config.toml
num_hidden_layers = 14
hidden_size = 512
num_attention_heads = 6
num_key_value_heads = 6
head_dim = 128
intermediate_size = 2048
vocab_size = 16389
hidden_act = "gelu"
norm = "layernorm"
norm_place = "pre"
norm_eps = 1e-05
positions = "rope"
rope_theta = 10000.0
rope_fraction = 0.25
qk_norm = false
attn_scale = 0.0884
bias = "all"
tie_word_embeddings = false
parallel_block = true
init = "uniform"
init_std_qkv = 0.0189
init_std_o = 0.00292
init_std_up = 0.0189
init_std_down = 0.00179
optimizer = "adamw"
learning_rate = 0.00119
beta1 = 0.9
beta2 = 0.95
weight_decay = 0.2
lr_head = 0.0102
max_grad_norm = 0.5
warmup_steps = 387
schedule = "wsd"
decay_fraction = 1.0
decay_shape = "linear"
final_lr_fraction = 0.0
batch_tokens = 131072
max_seq_len = 768
doc_mask = true
z_loss = 0.0001
train_tokens = 731200000
max_steps = 5579
dataset = "wikipedia_en"
MLP neurons of a small language model. Each row is named by its layer, matrix (up: input weights; down: output weights) and neuron, and shows model dimensions 112-207. Each number is 50 + 10 x the weight over its row's rms, rounded and kept within 0 to 99.
Before each neuron's rows, "raises" lists the tokens whose logits its output raises most directly, leaving later layers aside.

raises: " the", " a", " an", " their", " some"
L3.up237:54 44 58 48 31 56 54 37 43 37 52 69 34 56 41 49 55 51 42 36 43 45 57 49 39 56 70 52 37 43 60 42 51 49 41 44 50 54 65 60 31 41 52 41 67 54 35 56 63 47 46 30 25 66 55 63 64 41 53 60 46 38 58 64 61 49 41 51 47 39 57 49 44 52 65 54 59 54 29 50 54 63 45 40 42 51 49 38 51 38 48 47 43 36 58 51
L3.down237:70 67 54 39 59 37 61 46 64 49 47 50 44 52 40 68 51 55 54 60 35 36 35 47 33 35 30 71 50 38 54 58 57 49 49 60 54 67 28 43 64 68 46 35 49 47 58 42 52 45 32 63 61 56 48 46 34 56 46 53 56 44 47 53 56 58 52 48 41 53 27 39 39 43 65 63 44 36 47 47 51 36 50 45 63 42 46 46 57 43 59 45 54 52 54 67

raises: " those", " these", " this", " their", " its"
L7.up1859:61 43 47 59 54 63 50 44 36 50 54 32 51 36 66 43 63 33 48 59 67 46 48 58 60 36 45 64 45 57 44 37 58 34 53 61 50 54 46 45 52 30 54 54 53 75 43 47 37 66 40 43 35 56 60 56 49 52 37 42 32 49 54 40 47 41 70 47 46 51 44 56 60 52 41 36 52 57 64 53 67 46 52 45 47 37 45 54 32 67 45 55 47 47 44 32
L7.down1859:48 50 58 60 40 39 50 66 61 47 50 55 57 70 35 49 43 68 46 32 50 48 43 59 29 32 49 49 56 51 47 42 57 65 56 57 59 49 42 60 50 67 43 55 44 39 63 52 68 59 62 61 50 51 51 51 41 38 73 54 60 38 57 45 46 58 51 43 74 53 46 53 51 47 30 54 43 49 25 49 32 53 45 57 51 40 49 46 57 62 52 55 65 55 47 59

raises: " the", " their", " its", " those", " another"
L7.up212:53 44 48 52 59 61 35 46 04 59 53 43 73 36 52 57 68 35 48 56 41 51 52 57 66 44 62 59 36 43 29 64 50 38 60 60 77 48 55 56 47 50 51 40 31 50 46 62 41 50 57 48 46 53 50 55 58 43 42 51 34 49 48 41 34 55 50 59 52 38 67 45 51 34 39 56 61 60 64 58 42 45 49 48 40 45 51 61 28 61 48 47 45 49 60 28
L7.down212:52 51 60 61 51 41 60 49 78 44 54 60 37 68 39 49 35 65 52 46 64 48 49 53 34 48 43 45 58 54 52 36 42 59 46 50 46 56 40 56 40 52 53 65 72 54 58 52 53 66 48 48 55 42 54 32 50 55 62 55 62 43 45 67 61 43 54 58 42 56 25 44 53 59 69 47 39 46 37 57 52 52 55 51 56 44 62 34 68 52 48 62 62 45 47 60

raises: "===", "|", "==", "-", "Political"
L3.up1797:39 33 36 50 60 57 44 56 52 32 47 56 62 49 53 64 56 63 49 35 66 49 48 37 59 41 55 44 37 39 50 67 45 51 46 50 47 42 44 47 55 53 65 44 61 46 38 44 58 60 54 49 46 46 43 54 43 52 48 59 57 30 38 64 50 58 59 36 62 56 38 45 45 61 58 44 44 54 36 58 46 38 46 54 45 43 54 65 64 47 56 56 31 53 53 71
L3.down1797:54 64 59 45 42 43 49 48 46 53 53 43 35 54 44 34 55 56 51 62 40 52 47 65 46 87 42 40 58 66 40 45 54 40 46 51 69 54 39 42 52 45 55 40 31 47 59 59 46 45 62 42 61 66 41 36 52 50 41 39 52 60 46 50 54 57 43 65 53 37 46 50 53 47 34 53 45 49 54 50 58 53 48 40 51 56 35 45 47 36 40 64 66 42 50 27

raises: " who", " whose", " whom", " which", " throughout"
L7.up1326:47 40 50 57 54 47 49 39 59 47 64 42 51 30 64 48 49 49 54 47 47 44 50 34 49 57 36 50 54 67 43 68 46 37 41 51 55 36 53 54 53 40 62 40 48 54 66 53 47 42 52 61 55 49 64 48 26 48 52 44 58 36 34 32 41 40 60 63 59 56 37 43 41 50 45 41 58 53 52 58 50 54 51 37 53 54 42 49 31 46 34 45 49 38 67 51
L7.down1326:61 57 49 63 28 57 57 59 57 47 43 55 37 45 56 40 47 42 35 56 65 58 57 58 47 52 57 50 48 42 50 37 55 41 42 53 44 38 58 40 54 40 40 50 40 57 31 45 52 38 52 61 52 51 53 30 76 43 68 48 61 66 40 69 54 50 32 32 51 43 50 60 50 43 45 51 43 33 44 43 41 53 66 31 54 32 46 53 60 60 66 59 65 54 53 68

raises: "\").", "\")", "),", ")", ")-"
L3.up381:50 44 47 50 56 61 42 34 47 42 62 46 53 57 50 44 60 51 54 43 55 75 48 61 53 40 39 50 48 35 51 57 22 56 45 66 39 58 48 70 63 43 49 50 55 46 51 50 33 66 42 54 53 43 47 56 67 40 50 32 49 37 68 47 46 46 67 54 68 61 41 64 47 44 46 29 59 44 45 46 52 59 44 53 42 53 55 50 49 60 47 56 55 49 52 58
L3.down381:33 50 66 30 42 43 59 38 38 57 42 50 48 25 45 51 49 57 51 57 39 62 52 48 44 43 50 44 40 44 67 43 68 45 42 43 63 40 53 42 45 69 45 45 50 80 43 62 45 44 58 44 54 53 59 38 37 57 63 76 47 45 32 63 71 55 50 43 57 50 55 40 59 46 41 66 32 51 53 72 53 29 56 37 45 39 50 65 29 31 43 47 52 54 46 38

raises: "===", "|", "General", "Film", "Personal"
L3.up1872:50 51 32 62 62 49 49 68 55 48 54 49 47 34 45 61 59 64 48 43 52 55 50 52 55 37 37 51 42 52 57 65 58 50 63 53 41 43 38 57 48 56 57 37 53 56 37 39 59 63 64 47 36 50 36 52 64 41 54 57 45 50 41 64 59 51 49 52 59 54 33 31 42 43 61 61 50 30 39 40 38 35 46 60 38 56 68 56 56 55 57 51 39 56 56 69
L3.down1872:69 58 63 37 44 56 46 32 52 45 41 50 55 59 49 33 57 48 51 44 44 63 44 61 53 55 58 49 46 61 46 33 52 50 45 40 70 58 47 41 48 41 49 49 52 53 71 55 54 44 41 47 58 63 51 42 32 61 37 43 58 48 57 38 34 53 52 55 50 49 63 68 55 53 37 36 58 55 66 53 61 67 51 29 63 48 57 51 36 30 44 58 53 36 40 43

raises: " the", " their", " its", " those", " his"
L3.up1622:49 46 38 48 57 55 51 61 50 46 63 39 58 39 64 46 42 61 50 37 41 41 51 64 60 52 65 44 44 32 55 44 53 44 59 38 51 36 71 68 27 40 61 35 53 67 28 54 51 28 51 51 40 61 39 45 62 51 68 56 46 44 50 28 56 40 48 35 41 66 58 59 39 49 43 35 56 47 60 36 51 50 40 29 48 60 35 59 51 48 69 57 52 53 51 54
L3.down1622:56 47 53 57 44 48 47 47 49 61 36 68 48 53 37 52 50 43 54 61 56 77 46 36 36 33 41 58 63 80 47 57 46 54 43 65 49 62 26 17 67 66 42 57 54 27 70 41 42 68 49 62 62 41 56 48 41 50 39 49 57 53 59 64 46 58 52 57 55 34 46 36 65 45 55 56 52 58 40 62 43 46 63 65 46 38 58 48 58 54 41 40 51 50 49 52

raises: ").", "),", "\").", ".)", "lock"
L3.up286:50 43 56 67 63 48 49 55 57 40 60 37 49 44 63 48 47 50 38 47 67 29 64 69 64 55 48 27 54 58 52 54 40 43 54 36 39 49 60 64 52 45 54 58 48 34 55 70 39 69 33 40 36 52 44 61 57 47 55 44 39 51 52 54 43 49 64 44 47 37 50 48 51 21 40 50 49 47 40 55 44 53 44 39 37 52 58 39 37 33 37 56 60 50 58 53
L3.down286:55 56 45 36 42 59 52 47 50 43 53 63 48 41 47 55 57 51 65 56 32 86 54 52 35 41 50 69 44 49 47 56 57 58 38 44 55 55 42 41 57 55 42 31 44 58 50 45 56 49 57 51 62 44 50 27 42 49 45 47 54 46 37 62 58 56 43 41 56 53 46 62 52 78 35 38 48 50 52 55 68 44 50 69 55 44 36 54 60 59 43 44 59 49 45 48

raises: "\")", "\").", "\"", "]", "\";"
L3.up1740:46 37 55 46 66 55 52 47 61 52 53 57 44 47 60 59 50 47 36 77 43 59 47 45 50 56 48 47 56 51 48 56 35 52 55 72 47 40 41 59 70 50 39 89 49 54 70 42 55 79 48 47 51 60 53 45 46 42 50 34 53 40 77 41 42 55 53 50 41 46 41 48 49 51 52 32 38 31 57 40 42 51 51 45 43 47 55 44 51 52 30 51 56 49 53 56
L3.down1740:65 50 43 58 32 42 43 60 60 52 48 59 48 51 45 53 54 49 55 33 54 70 52 49 49 38 59 52 52 56 53 59 50 49 41 37 63 62 57 64 41 60 62 38 50 61 15 60 45 41 57 43 65 36 77 64 55 50 38 66 55 51 34 52 64 51 50 42 61 65 41 48 40 43 49 61 54 49 55 46 56 43 62 58 50 48 43 61 50 49 40 65 44 46 45 41

raises: " the", " these", " their", " those", " a"
L3.up1072:63 48 39 47 53 56 50 59 52 47 60 52 54 33 63 53 42 49 50 34 34 50 59 70 67 57 58 37 41 39 50 41 48 50 58 25 69 41 73 62 21 39 57 49 56 71 26 44 56 32 63 45 43 51 59 38 42 42 69 56 53 51 48 46 59 52 63 42 43 65 56 49 51 56 45 35 44 49 57 37 38 60 43 33 50 45 51 59 44 56 53 57 51 57 40 38
L3.down1072:48 46 52 55 47 49 61 62 40 59 38 52 38 60 43 46 49 55 54 76 65 59 32 34 41 38 37 54 64 66 52 54 36 51 35 60 40 70 33 27 71 53 39 64 49 39 68 49 49 64 52 57 61 38 47 64 61 55 49 48 49 51 52 57 46 44 45 46 57 36 40 46 58 48 41 46 46 56 35 54 60 40 48 60 53 54 44 39 56 41 49 49 53 44 46 55

raises: "==", "|", "===", "====", "\""
L3.up1286:48 43 39 54 56 51 41 59 58 34 62 37 44 51 58 56 56 57 38 38 49 61 64 43 48 40 44 45 42 51 48 49 61 49 57 54 57 54 37 48 50 38 53 39 48 50 56 56 56 74 56 47 71 52 47 48 58 44 45 62 40 35 52 62 57 42 63 44 60 65 46 59 53 34 56 40 51 33 47 42 36 42 40 43 42 50 43 39 42 78 56 57 52 61 67 61
L3.down1286:49 45 76 46 54 67 52 47 30 55 45 61 50 52 38 39 41 50 60 62 48 62 26 60 52 45 39 51 41 50 62 56 44 36 54 38 58 58 60 49 55 59 59 70 54 49 52 38 41 40 54 55 37 38 46 57 29 53 55 58 51 65 50 45 33 72 46 47 50 56 50 41 44 68 37 58 35 55 58 50 63 49 57 48 54 52 52 51 47 31 41 76 47 47 34 59

raises: "\n", " −", " ", " -", " —"
L3.up262:59 43 51 59 44 39 45 56 32 50 51 32 44 57 30 63 51 64 46 44 37 88 60 62 47 41 50 53 61 49 47 45 52 34 37 42 36 49 60 26 39 40 72 51 52 50 43 44 52 47 58 50 37 39 51 57 49 37 35 44 50 49 35 43 47 58 59 48 72 41 50 39 50 34 51 45 41 51 52 48 54 50 43 37 43 52 39 35 47 43 24 28 59 51 63 50
L3.down262:54 55 51 47 59 69 60 37 60 65 42 63 47 35 76 40 49 38 47 54 61 41 43 49 49 50 35 35 51 47 37 46 43 52 70 38 54 53 41 71 75 57 19 47 58 54 53 55 55 41 58 42 69 54 51 39 47 61 53 50 50 59 57 57 51 30 38 58 31 52 47 48 55 54 32 59 49 53 54 54 57 54 39 58 56 55 58 59 59 59 68 90 46 49 45 48

raises: "'", " whom", "’", " who", " performing"
L7.up1014:42 48 48 65 49 46 50 54 46 45 44 33 32 49 61 50 51 55 39 44 48 49 54 45 54 56 48 46 52 41 30 54 61 45 72 40 53 31 38 39 60 37 73 53 49 54 41 47 23 56 47 62 61 58 52 50 50 40 58 29 60 44 39 53 39 42 61 39 37 64 49 49 50 23 68 56 46 37 50 44 59 64 40 41 53 57 65 45 41 47 53 43 32 54 55 44
L7.down1014:47 38 50 42 50 69 72 74 48 50 43 47 45 38 50 54 36 50 56 42 50 55 55 55 46 37 36 33 51 41 51 46 70 44 31 47 50 58 62 59 51 50 46 49 42 35 28 46 69 49 53 43 47 50 34 26 53 40 58 58 47 43 38 49 56 39 41 45 44 44 79 49 57 52 47 42 45 53 59 58 63 69 44 54 49 38 37 51 61 63 46 51 63 53 55 66

raises: "\n", "3", "0", "6", "4"
L7.up559:52 43 65 39 62 44 58 40 38 50 65 57 52 35 42 43 42 77 50 49 55 61 43 44 24 43 68 62 48 43 49 41 37 38 50 57 47 45 55 39 53 59 57 41 55 52 43 45 46 47 59 42 57 44 58 41 51 53 45 58 57 46 33 45 63 57 64 34 46 51 47 51 35 56 53 50 56 63 61 60 39 68 36 33 44 56 56 43 62 57 46 57 50 52 70 63
L7.down559:42 38 54 46 56 40 44 55 55 52 36 43 40 61 74 57 56 29 34 56 51 28 42 34 64 74 45 50 56 42 52 41 69 61 50 54 56 62 48 70 36 56 55 62 53 47 38 63 55 34 29 58 39 67 65 59 29 47 51 40 65 52 58 55 51 47 23 51 38 48 54 42 68 51 51 39 48 50 48 50 58 63 73 54 56 47 60 63 43 44 51 35 65 56 29 62

raises: "==", " Rovers", "====", "ux", "According"
L3.up911:47 37 48 52 60 43 37 62 64 48 71 54 52 59 64 60 49 60 48 55 50 64 56 37 51 52 47 64 41 62 49 50 46 37 44 59 60 47 40 51 57 45 40 29 54 52 41 58 58 62 55 39 55 57 63 57 46 57 44 59 60 10 48 50 57 43 53 51 62 47 27 60 41 36 48 44 47 33 60 39 29 51 48 44 45 49 51 49 50 58 71 40 28 54 66 53
L3.down911:61 42 56 56 42 85 57 26 26 56 38 65 30 47 47 35 48 30 50 47 46 44 41 62 40 14 40 40 45 38 57 51 57 52 52 44 44 52 48 61 51 67 62 68 44 45 51 39 51 52 52 55 35 38 43 43 44 60 55 47 60 72 61 59 42 67 37 54 45 59 55 35 44 61 53 45 51 56 59 53 73 56 40 56 50 52 42 44 45 48 29 63 62 61 37 45

raises: " same", " next", " entire", " remains", " oldest"
L3.up1309:44 39 41 46 41 57 36 40 61 64 27 52 44 38 36 33 59 52 50 48 34 54 42 51 44 53 53 61 56 52 46 51 73 47 46 49 45 52 59 40 45 43 43 41 51 50 63 59 57 50 45 51 52 21 65 46 44 45 37 31 62 52 63 60 55 54 38 66 47 51 46 65 61 51 49 46 54 46 45 44 46 60 51 36 35 43 53 62 46 62 57 49 45 52 64 63
L3.down1309:55 60 66 51 51 54 69 58 41 44 58 38 68 52 61 64 47 62 44 57 55 59 50 48 60 42 40 48 33 45 47 40 37 56 57 50 49 60 50 49 44 67 46 57 52 70 37 31 51 39 57 49 38 61 46 45 59 60 59 60 42 42 43 44 48 46 70 38 50 58 49 50 44 51 57 43 50 40 58 61 61 48 36 53 65 52 55 39 62 45 56 54 38 46 36 32

raises: " the", " their", " each", " what", " this"
L3.up1471:46 48 52 50 64 54 46 41 59 54 58 42 59 35 54 56 40 53 57 44 47 47 41 46 70 50 52 24 42 37 45 44 31 54 54 35 56 25 62 60 57 34 39 42 42 62 34 36 42 48 46 38 55 64 52 48 52 49 67 60 60 47 48 36 40 45 45 30 39 61 60 49 32 49 66 56 41 53 62 40 53 55 42 47 46 49 52 63 49 65 45 50 55 35 47 45
L3.down1471:53 47 46 49 41 52 47 55 49 56 37 58 45 67 29 49 56 54 47 56 64 71 61 54 44 29 47 71 51 55 57 46 57 52 41 63 55 77 38 29 48 42 44 57 55 32 59 54 55 50 48 66 41 24 59 60 48 39 42 53 41 41 57 60 54 52 54 65 59 38 32 45 59 53 43 33 57 45 45 55 58 51 54 46 61 42 50 50 49 48 49 56 48 65 44 54

raises: " next", " highest", " latter", " same", " largest"
L3.up1108:57 41 36 57 39 42 43 50 71 49 46 59 39 56 38 25 45 49 50 47 43 56 46 52 46 59 41 40 69 49 37 49 44 51 56 56 51 63 45 49 56 41 41 37 48 42 67 50 56 35 70 34 56 05 35 49 44 47 41 38 72 48 47 52 44 62 34 50 52 62 63 69 48 58 47 54 57 59 39 53 37 53 53 41 53 47 54 63 51 55 52 39 50 48 56 63
L3.down1108:43 54 56 55 51 54 63 41 30 46 44 47 53 51 65 57 46 70 54 61 57 46 50 41 50 39 42 57 44 47 56 49 50 56 57 46 47 51 50 52 38 55 54 49 53 74 40 51 55 59 48 61 45 83 66 50 57 60 50 58 48 55 54 47 57 50 61 47 48 51 58 33 62 53 44 51 39 41 68 49 63 69 59 44 48 53 51 33 67 57 51 34 45 50 46 23

raises: "0", "9", "6", "7", "8"
L3.up744:51 55 20 37 60 50 51 53 59 48 39 49 68 50 55 25 55 53 43 38 51 52 42 69 44 43 71 47 33 38 31 48 49 33 61 51 55 41 38 37 71 43 63 54 62 47 48 30 30 46 45 50 47 43 44 38 54 48 72 60 35 45 42 60 42 49 52 47 41 47 39 44 60 56 54 67 58 68 40 47 46 55 49 46 50 56 58 35 50 62 52 78 51 40 51 55
L3.down744:50 40 50 71 37 52 31 62 45 57 64 62 45 49 35 71 50 39 57 58 50 55 46 43 57 34 33 50 72 59 68 47 56 67 40 53 55 60 56 68 39 58 63 47 39 42 45 68 54 46 61 58 52 50 62 58 46 37 24 58 72 54 53 36 60 60 51 48 44 67 47 50 48 43 46 45 38 51 51 47 43 38 53 53 53 38 40 48 44 50 50 28 52 59 45 44

raises: " their", " the", " his", " another", " those"
L3.up539:62 30 55 42 54 71 51 56 34 49 46 26 51 33 62 52 62 43 51 46 34 38 48 67 68 71 53 52 41 48 54 46 47 40 39 41 56 58 64 64 48 34 57 51 54 68 38 55 58 58 43 50 32 68 41 52 63 56 54 37 44 51 53 38 55 37 57 46 35 47 64 40 54 48 49 55 55 62 55 40 67 41 52 46 31 65 43 63 40 57 48 47 50 49 45 50
L3.down539:51 66 44 65 44 41 41 65 56 62 57 71 48 64 49 55 39 49 56 47 63 72 45 45 30 33 45 55 61 63 49 53 47 56 50 57 36 52 29 33 59 49 52 53 49 37 56 38 60 60 55 55 62 25 61 47 41 32 57 60 58 53 38 60 50 49 56 45 54 48 27 66 47 35 46 42 58 58 38 56 34 44 55 62 59 44 47 34 65 50 53 49 41 46 46 54

raises: " but", " who", " whom", " until", " again"
L3.up1547:44 34 49 64 61 78 48 55 26 45 51 60 55 37 52 48 70 40 32 41 33 53 56 45 47 47 47 41 53 77 39 54 63 37 45 47 57 64 54 39 31 48 61 78 66 66 47 64 58 80 55 56 57 60 40 43 53 47 44 54 52 41 75 49 36 50 49 40 45 48 57 34 51 37 57 35 49 44 56 71 61 36 40 54 48 70 40 57 29 37 44 58 41 41 51 58
L3.down1547:53 46 52 43 44 36 61 44 69 56 49 56 41 47 53 35 32 55 69 50 59 64 41 46 53 50 56 57 43 34 62 55 56 64 55 51 45 41 51 57 53 43 41 27 25 34 56 55 56 42 51 42 47 40 54 44 41 48 55 49 43 43 38 46 57 46 43 56 55 54 50 63 39 56 49 63 62 61 43 36 33 65 59 51 54 34 54 38 62 58 45 44 61 56 45 44

raises: "\n", " =", "====", " ", "=="
L3.up1930:41 36 48 62 48 48 45 50 39 51 53 49 39 48 39 60 48 53 36 50 54 76 50 59 50 40 56 49 53 44 45 59 52 49 40 42 38 62 61 36 53 48 63 43 56 55 47 28 56 66 45 52 39 52 52 52 61 54 46 37 32 41 52 50 44 57 48 44 55 47 49 30 41 22 60 31 48 40 42 46 47 44 45 38 53 30 46 36 37 53 45 39 50 52 62 46
L3.down1930:63 70 54 44 62 37 50 50 57 56 54 59 52 44 70 37 51 43 61 56 45 42 51 51 53 67 36 45 52 62 49 35 47 44 64 56 65 44 39 62 73 51 42 58 44 43 49 74 43 38 51 49 69 57 43 53 30 54 54 63 65 61 40 52 46 53 45 47 52 54 51 61 46 64 33 70 53 63 63 56 57 52 51 52 53 63 56 72 67 52 67 73 48 53 46 48

raises: " the", " its", " their", " those", " what"
L3.up302:41 46 42 45 65 53 62 58 44 34 72 35 52 35 56 45 45 45 58 29 41 50 54 58 76 59 64 26 32 31 44 50 45 56 42 25 58 32 62 66 49 40 59 45 51 72 35 57 55 40 62 64 44 64 41 56 53 54 73 59 42 36 64 34 57 35 50 41 41 69 56 60 38 51 54 36 50 42 67 35 47 65 33 40 42 50 34 67 45 45 51 63 53 44 51 43
L3.down302:64 53 50 61 36 36 37 50 46 59 33 62 53 64 43 48 51 57 54 64 72 69 57 48 25 40 44 70 59 66 64 53 45 48 49 61 47 70 25 18 47 63 47 60 47 38 48 41 43 51 51 55 54 39 53 49 50 44 28 48 57 64 53 53 51 67 56 55 61 38 48 39 59 51 47 55 51 58 43 61 41 30 60 57 40 40 51 54 61 52 50 41 51 43 45 46

raises: "\n", " Location", " Date", " ", " Notes"
L3.up2024:40 56 50 65 50 49 56 46 45 45 49 41 48 48 41 56 48 54 47 54 37 70 52 50 56 43 58 46 63 44 54 67 64 52 36 53 50 39 43 38 66 50 61 60 53 58 54 53 56 51 47 52 67 55 49 46 46 28 56 48 36 54 36 37 51 74 63 54 59 50 46 42 42 43 54 45 55 69 30 57 46 41 46 44 46 52 50 42 39 50 58 31 53 54 56 60
L3.down2024:46 47 45 43 51 50 47 47 50 56 49 59 41 60 62 34 55 54 44 40 67 47 47 49 57 69 45 39 36 54 57 35 48 42 68 56 57 49 50 63 50 49 50 51 45 44 57 56 49 62 48 49 38 70 55 60 47 68 39 58 60 46 55 68 36 24 44 50 61 55 36 51 46 38 34 47 58 36 63 54 59 55 51 36 55 63 42 50 61 47 56 58 50 42 51 45

raises: "0", "9", "8", "5", "6"
L3.up2025:48 59 37 49 52 63 49 45 56 43 52 55 56 52 64 13 54 50 44 35 58 58 53 80 38 46 51 40 28 43 30 48 46 36 66 47 63 58 48 41 51 57 57 42 51 52 55 24 36 35 67 58 48 42 28 40 47 49 63 65 49 56 44 37 40 73 49 53 56 41 34 55 39 54 53 73 59 49 43 50 44 31 44 48 54 47 66 30 45 63 55 72 54 48 54 49
L3.down2025:35 38 57 37 42 53 41 60 58 58 61 40 55 49 38 83 62 38 72 56 50 53 66 36 57 64 51 60 60 56 67 62 64 47 35 65 56 46 67 59 49 57 51 43 52 46 38 69 55 53 43 38 48 51 67 55 52 42 30 43 61 52 61 53 52 40 59 63 48 69 61 49 54 63 57 41 53 51 41 36 50 52 58 53 48 48 50 68 50 50 41 14 54 54 45 39

raises: " their", " its", " his", " the", " another"
L7.up344:57 41 51 67 54 66 42 57 43 52 37 66 57 51 62 37 43 59 35 47 60 51 61 54 32 36 62 33 49 61 52 54 30 38 39 52 50 32 50 48 44 45 39 67 66 39 43 46 64 51 52 57 39 65 50 61 46 57 46 55 67 55 61 39 54 52 43 40 55 44 44 43 48 48 56 37 59 50 48 45 33 55 39 61 35 36 81 41 56 46 50 51 57 40 56 51
L7.down344:59 30 58 50 43 55 59 38 61 55 56 67 44 39 51 58 53 57 55 43 55 58 53 47 47 39 53 53 42 59 59 46 39 81 44 48 40 71 59 36 48 48 53 52 48 34 55 52 74 41 69 52 51 35 46 49 63 61 62 51 52 45 57 60 53 51 64 56 53 38 49 55 50 52 61 52 48 28 49 53 48 43 60 41 35 37 35 29 63 55 50 50 46 61 47 53

raises: "|", "====", "===", "Gu", " Rovers"
L3.up845:40 52 38 58 60 46 39 61 65 42 65 51 52 47 51 66 47 62 47 31 51 38 51 35 55 42 53 57 48 61 55 54 61 48 48 55 50 31 50 67 57 50 37 45 52 59 46 54 62 53 58 37 44 45 51 52 53 49 53 54 51 26 43 42 54 55 50 62 44 66 36 58 29 41 56 57 56 45 51 47 46 46 50 51 46 64 50 68 46 62 63 42 38 39 53 58
L3.down845:56 39 45 42 46 42 51 39 48 49 41 49 47 48 46 39 53 45 61 54 54 70 41 65 50 11 47 35 47 41 34 46 48 42 49 24 50 61 53 34 59 58 41 45 42 45 44 45 49 53 36 47 50 57 50 33 44 52 48 44 58 63 58 58 38 44 51 45 63 45 60 50 53 60 45 31 43 45 55 62 65 65 46 40 61 49 31 41 46 42 39 81 64 53 39 57

raises: " the", " which", " this", " a", " whom"
L3.up289:69 66 42 43 51 63 62 61 53 54 61 26 52 41 61 49 57 54 52 56 48 50 54 52 73 46 54 26 59 42 48 43 38 42 52 42 66 17 71 69 38 52 44 31 61 42 22 41 55 58 44 40 58 64 45 38 48 41 53 57 50 42 51 39 47 55 45 39 48 61 52 44 35 48 52 39 44 48 66 51 30 53 55 49 47 45 40 51 44 66 46 56 45 42 48 47
L3.down289:40 36 53 44 41 43 30 48 50 50 38 58 36 57 39 45 49 56 50 50 54 62 42 53 37 51 50 77 46 60 50 51 59 47 39 64 38 79 22 26 57 59 51 52 38 44 63 54 56 46 57 46 47 31 46 63 42 48 54 62 49 61 46 46 53 50 54 62 48 40 42 49 60 57 42 46 53 44 38 49 51 55 48 43 58 55 67 28 53 29 49 42 72 58 35 65

raises: "\n", "Other", "|", "Production", "==="
L3.up947:34 39 45 58 48 55 32 48 49 33 44 42 60 64 42 64 46 58 44 46 65 48 43 55 60 33 65 60 38 39 69 68 59 42 52 43 44 55 52 52 38 47 64 44 57 47 29 49 53 70 46 56 43 56 65 61 54 52 62 53 55 36 35 48 52 61 39 29 39 54 35 36 44 62 53 45 52 44 42 58 49 38 41 50 39 55 53 49 55 50 56 55 38 64 58 54
L3.down947:64 62 59 40 56 49 65 47 62 61 60 50 51 47 56 32 53 53 60 54 39 54 51 58 41 67 38 36 50 64 33 35 43 46 51 55 64 48 40 36 58 50 42 44 41 57 59 63 43 30 54 45 63 48 34 32 46 46 42 46 59 59 53 52 32 36 53 67 66 49 66 62 51 45 45 54 42 54 58 44 48 65 51 46 53 60 45 54 36 49 48 70 60 31 48 47

raises: " latter", " entire", " majority", " first", " next"
L3.up1677:56 40 52 51 43 57 49 43 52 44 57 42 25 56 25 42 39 45 53 37 60 63 48 54 56 42 47 50 51 51 47 49 48 58 57 57 59 64 43 53 62 39 40 43 43 49 61 56 47 49 61 53 54 00 38 31 42 50 54 46 59 45 55 65 50 58 43 56 35 58 53 57 50 40 51 45 48 60 43 64 48 48 40 41 45 31 55 61 48 56 60 56 50 51 61 60
L3.down1677:44 59 56 60 52 54 47 50 56 36 47 56 65 47 67 65 54 63 50 63 47 42 47 55 51 70 54 42 27 47 52 39 46 42 45 44 46 57 48 47 43 63 47 65 59 64 41 52 59 52 53 40 44 82 61 71 56 52 45 58 58 59 34 42 47 51 57 42 44 44 38 34 48 50 36 53 36 41 69 43 58 61 49 50 54 62 42 34 56 49 55 47 47 35 47 30

raises: "8", "5", "7", "6", "4"
L3.up1168:48 55 52 57 40 69 42 54 45 39 57 50 53 49 59 45 43 71 44 52 49 56 49 56 25 42 58 56 58 51 46 45 57 47 69 64 51 58 41 42 62 52 56 47 66 60 63 47 58 40 63 57 48 48 52 54 48 29 52 55 45 32 51 51 40 58 54 53 57 35 34 57 39 58 54 43 75 61 48 45 36 62 31 38 50 66 68 44 63 49 50 53 53 55 66 45
L3.down1168:48 49 58 60 55 53 45 65 53 48 54 35 43 40 80 62 54 50 53 53 54 57 44 47 48 99 49 64 48 44 51 45 49 59 49 61 51 43 40 57 24 59 44 48 33 44 53 55 60 50 34 45 55 71 46 66 56 68 52 39 64 58 48 42 42 48 51 60 37 38 52 57 43 44 55 47 42 46 67 47 57 57 67 68 54 43 49 59 59 43 53 45 30 72 44 51